From a checkpoint of a small transformer trained on Wikipedia.
Size: 9 layers, width 704, 11 heads of 64, MLP 1408 tanh GELU.
Architecture: LayerNorm before each block, rotary positions, biases.
Training: a variant of Adam for these matrices, 1358M tokens, 10361 steps.
MLP neurons of a small language model. Each row is named by its layer, matrix (down: output weights) and neuron, and shows model dimensions 32-159. Each number is 128 + 32 x the weight over its row's rms, rounded and kept within 0 to 255. Numbers have three digits each.
After each neuron's rows is what it responds to, as a language model described it from the Wikipedia text at the highest values.

L6.down281:129104159160144105150157155110120159088217121149182101134081158105138120174082121171146130076043154076090119134081124116098113118081107046177104094111114170129171131164068151064038123186158119064156175129157164159159156104080105165131101129129136168121150113094120110163084120092144117086133233174101128171088152144149190180114133069116132112109152140117124101127149133163146172116092
Description: Mostly the article an beginning a noun phrase after verbs, prepositions, commas or quotes, such as following an injury, was an anchor, calling it "an.

L5.down1004:191129136128115133126133106124219083092109106078136114082111092088133132156145130078109196106108123112109125134056148200118110171138153140102126136133179087128106103140126175078134121118129157127138116133119088138098088116135124101128133146103101168108083100093165091133162168151154109121133132137113131045111139079154108156135150135084149118174152115123168078116054185108160184110133
Description: Middle word pieces inside rare names, foreign or technical words, and long digit codes, e.g. Macab-re, Bondep-art-iet, p-ess-imistic, 4858-8-1.

L5.down749:111152104095166081142146169146086089178116089123164117147110108161178160151100081120123146137102115124167219143111116176032123088131074135155136154132157157119109155147133158118142088166118154100093135138182103136059116111148139199068191070095116085144153100138131114174095147134171145106105083162098156124164129142139095133057151103123091157100034133119235081126140133085115052083097
Description: Tokens that set up an upcoming year, figure or stat in factual or tabular text, such as In or in before a year, record, total, table pipes, and year digits.

L4.down963:118105084133138196167152084156123127142153115137172113124110164114090079087080091132155178117157090160113118109111149112081095115128182035155155120100083124126111141151126150113103148181166140062064147065157163172120102142117160144129106105093191094146121168092129137095087069046107152147157154135186135138097170162143139148136106153111126149168124109129091148079118150140163120101119
Description: Digits inside sports or stats table cells, often just after a + or − sign in goal differences (+13, −20), and middle fragments of long words (sc-hed-uling, prom-ulg-ated, cong-rat-ulates).

L4.down1127:129122137148090126093187055172164171059150166157098114170131168116116151141126135147097086136123143177017097149104115140144186156147125169141092191152185157145053173201133135089126144104091151173126096150113156161092163149144138171090138143091208100150151075190143180086153092174139114053174088139165124108119108110107124074169162137136133085155094125139113156077116144070102151119118
Description: Early fragments of words or numbers split into several tokens, mainly year digits (19|71, 1996–|9|7) and pieces of rare names (Chu|qu|icamata, Bol|and, Qu|inn).

L5.down675:108121177113114111130123141138103086149140141135170111176159147112157104099150132193146113146171027138146211146089101204096097110117113088134119116116133132107096167077127111079156124054085101163113078082122167122150106150138127183158186170151091095069108141164161135178125122094167128102189094158072165120163099158161131117087155201049169124178135130120105087070145100148144192033151
Description: Second word pieces inside split words or names (be-f, co-re-c-ipient, Le-R-oy, Mc-C-usker), the digit right after a thousands comma (1,574), and sometimes words after is/a/the.

L6.down1220:109150136163158113116150094163088097179088159152127123185063142093140090210077115180133114116072187138072125149161157165132115139107170135195060115104146136182136133161093162122093146107155131124129141119141172148048174090091145105176128178122160144139098141095138113191114112150155183126096093156124079090142184130157176198115214129159104167076085089160146107132147099090127098094161
Description: Political text on elections and tenure: win/won after a candidate or party, In in In office, and party names in results tables.

L4.down967:134118113152126132075084093142105197141093106125074173051127136135132106164158139189123080125069116104166153085123143163133120104105115176130143176096150160133133113140141095101120088119139148148111161102165175118078153127127140051120142113093156109155116109108096136109109160156121118158115140155099129101189160113164118129079164165142185160136153190113127197066054130167137056167103
Description: Fires on tokens inside Wikipedia tables, infobox lists and election results, mostly digits, name fragments or field words like "Preceded by" and "In office".

L4.down533:140153074116109092160116082118098132177065121131121106117117180145182104193148136077102183182117137192157150178109081146099069167099093075149110095103125127068130182087130094149105121145172083162198172139152110062117106173201121105135148105139126136102165123114149106180135163062083154123145087126135151142139111133110097108127178140119214154142090071098120138116108140104116139203149
Description: Mainly the word in a wiki section heading right after ==, such as History, Limitations, Research; also plural-noun endings (analysts, clauses) and spaces before numbers or table cells.

L4.down1157:087101141144135128189140128147069130182140138070124053127197161191115159136101170132096092108126166103070088130181107151112154148131125082178130084142103180128144128125128121126119094160114127148108112119092217169150167170144164107147148111128091118124095100132105106144123097058152191140121071132164103106140118161124149117097020131149163093108091130117133075176130093096189106177145
Description: Second word-piece of a capitalized word opening a paragraph (Ar-m-ament, H-ug-hes), inner pieces of names (Hü-b-ner), and digits after decimal points in tables (1.09, .500).

L6.down1137:046124161108081140120061086124171092130105109131132144089121142157114117090135118143129087128184112215134163069143104148134183103050104255168135182102122153163142140170109077151164147141138073150138098119141139128173157127100143116098118144130149110133122170136103216136085130140111100134085142118116121125135141109121160119118091127142101182167154141161165080146128117130122174125148
Description: Final words that complete a noun phrase in narrative prose, such as Brigades, followers, million, Dictionary, plus quantity words and determiners after a verb (a few, nearly two, scored a).

L5.down556:111088131196102085151182146113235159127159173126082119100199139110122093164126139116136128120137152098110135106100105136167147068141106126098123104120127158177164172142173080075123097150135099119066079112151136152147095096052143107133132117092146123145148117160084103181056065245128172161134106141114129138093148151093109105120204116178123125152141106120104195073121128112141064144094
Description: Opening or middle pieces of words split into several tokens, before the word is complete, e.g. appropri(ations), Phot(ographers), st(ewardship), sub-b(asin).

L6.down588:102155172175074194111127094161116173129085127100084160125172125095152119099087144141104135157153133114091130136148134146117115127093154155112174121144124127113197144122108129086103107140127121171148086170094089131193141132186090126151075133141079131136181134176132130090156163140127088110142169126119113101170118073164153122189087136076125141082117079119129074081186174150115115054175
Description: Digits in later columns of sports stat tables with pipe or semicolon separators (totals, points, penalty minutes); weaker on scattered mid-sentence words like for, re, was.

L4.down841:140147156149104092108193112113112122155124149158150159178135155096183140149109125165069148098125172203120096115135165174121185154043117157175125049140167118127155089078120153133150078170161177114077126151138129121152157152057130130095110114101117154035120149111189193151163151138146135136145094167135141145100089167110129085182095119225085116131100131108169147131126150049090182210172
Description: Middle and end word pieces of proper names, mostly foreign surnames, in tables and lists, such as Bren-n-auer, Stan-z-ani, Sch-ild-er.

L5.down370:099081127096163158181068117136150143092126149137101138118109119163086209128163158087124137187175104132149135191105148072121105097126198090107174122102145142166099074198175079101175105109177130098162136123071139108172093088081130132158135156066126097141125105146143164183120122132087121149157159187096125183113145156172167123126124144201145137130153162139144099104121192148134149199138
Description: Articles, as, in and pronouns right after a verb or conjunction in biographical and sports prose (scored a, working as, when she), plus cell breaks after scores in tables.

L5.down828:146178166118114047091135148150127180119206110104111118039114146159144135084104155126104126188081130136091086119118166122142099175111117082099153094152141122149188127090178126157128088154086158145139125255121141178096107164111165117109083122140157083127150168160115135158156104081141130129139151108118097085068173150131081122144123107149147096155125139101117121118160097142147152145138
Description: Digits and blank or dash cells in stats tables (+4.4, .500, −4.2%), plus a word continuing a prose phrase, e.g. "with" in anatomy descriptions or a noun after "their".

L4.down985:128073186130143112192135108181124136167132148138118116168171068156160176186191051099115186110119074095112195144128103118126105184167123092152119167140123104087117162099172163161117099135144131174152123088148114158090100080106095132151141116074129135077149079098172141153126149121099162174126124093099153157124117116140118120114125119102139094099091148137109162039138115163075166135060
Description: Plural nouns or their final plural word-pieces, mostly people or groups, ending a noun phrase, e.g. students, bodyguards, emperors, stations.

L6.down1264:123122125123124151138099128075143145133120088131147126147139155146079135120152125134139116133136052143120100102119118097131128162107121057087118216119094156111108089101109170174134077144103102135217091081108192088142135093098102135200141088185142115171078094132120113179084066028128172115114091150129084068176064125120132127142120179128111144145156140116128151167115087107120170157091
Description: Short pieces inside a longer word split into several tokens, where the word must continue, such as hy-gi-ene, em-per-ors and Viet-nam; occasionally table pipes.

L5.down290:168081120137137152171110089109136168110089171164113109183158123153160089098118100080115114123133126140097154096045169096139145167110142193159130089157182118138091129177099116078161130147181148140099170152110117156108110114148083113118115103114039153162083088162143091090182158138126043111185153087109117178087174181135101111143117130129096120163120091143191040096140154123145148162192
Description: Non-initial pieces inside multi-digit numbers (often right after a 9, like ISBN 978 or table figures 98.0) and inside rare names (Cool-idge, Ben-io-ff).

L6.down2:186175148117172112149127151081119147107159139141139105107163167151088150050118122136107133107065152092131145129067137142099103179107117139116083142181160121156120167109158119097181165175213144106107104113116117112169062064151135061141133110109124129074137145116160146125157115138157089144199127142128120072086088123144126146133089191135116089118040102126142080111115156146153109100216
Description: First digit of a number, or a $ sign before one, giving a count or amount in prose or table cells, e.g. 4 of 400 members, 1 of 100,000, $ before 2 billion.

L4.down1280:071146115117149173165173104155148106135159135168075134146142079128153140107156122173129088125165084109127144154127185152203066141125101179170103142076162160143154152111132144125100164080086142128134125103158160141115155142118140160131157096094148126097066138105174071111149132152149127073147144118178116136164176165113130198104122124109196181095083157112108163060147136146141083142145
Description: Inner pieces of unfamiliar proper names split into subword tokens (Pik-achu, Kap-et-os, N-ares-uan), plus cell starts after table pipes.

L6.down677:093128124138164162122117112149133137129103176144046159117130138111119085079064166128122076175098161144167131131153140106125107075135151183138131142140115075135153156150178096125067123137154150107051074116106180255177109109138167091125117150095131150183161171106095123115096094200131112137099162125128113132120165134106145117170117120124090097092064121121141138041173171109126138129099
Description: Middle subword pieces inside long or unusual words, mostly foreign names and places, such as Rachman-ino-ff, Albu-quer-que, Jagi-ell-on, and also diaph-rag-m, par-amed-ic.

L5.down1287:148137139130115157125106177164160106193127146119115130101145125183172119142078186112110129109159136134186157093146142131137074120109062195113110083172106126121106093138147133082084134120099089146136105141143199070157123133059139100066100122135136098214136133126132142151111115242099091089102085125136104153104110165133146113122115092142126086114144151136126140182157068077134122074087
Description: Head nouns or final word pieces (often plural endings) that complete a noun phrase, usually before a comma, period or preposition: season, cases, abilities.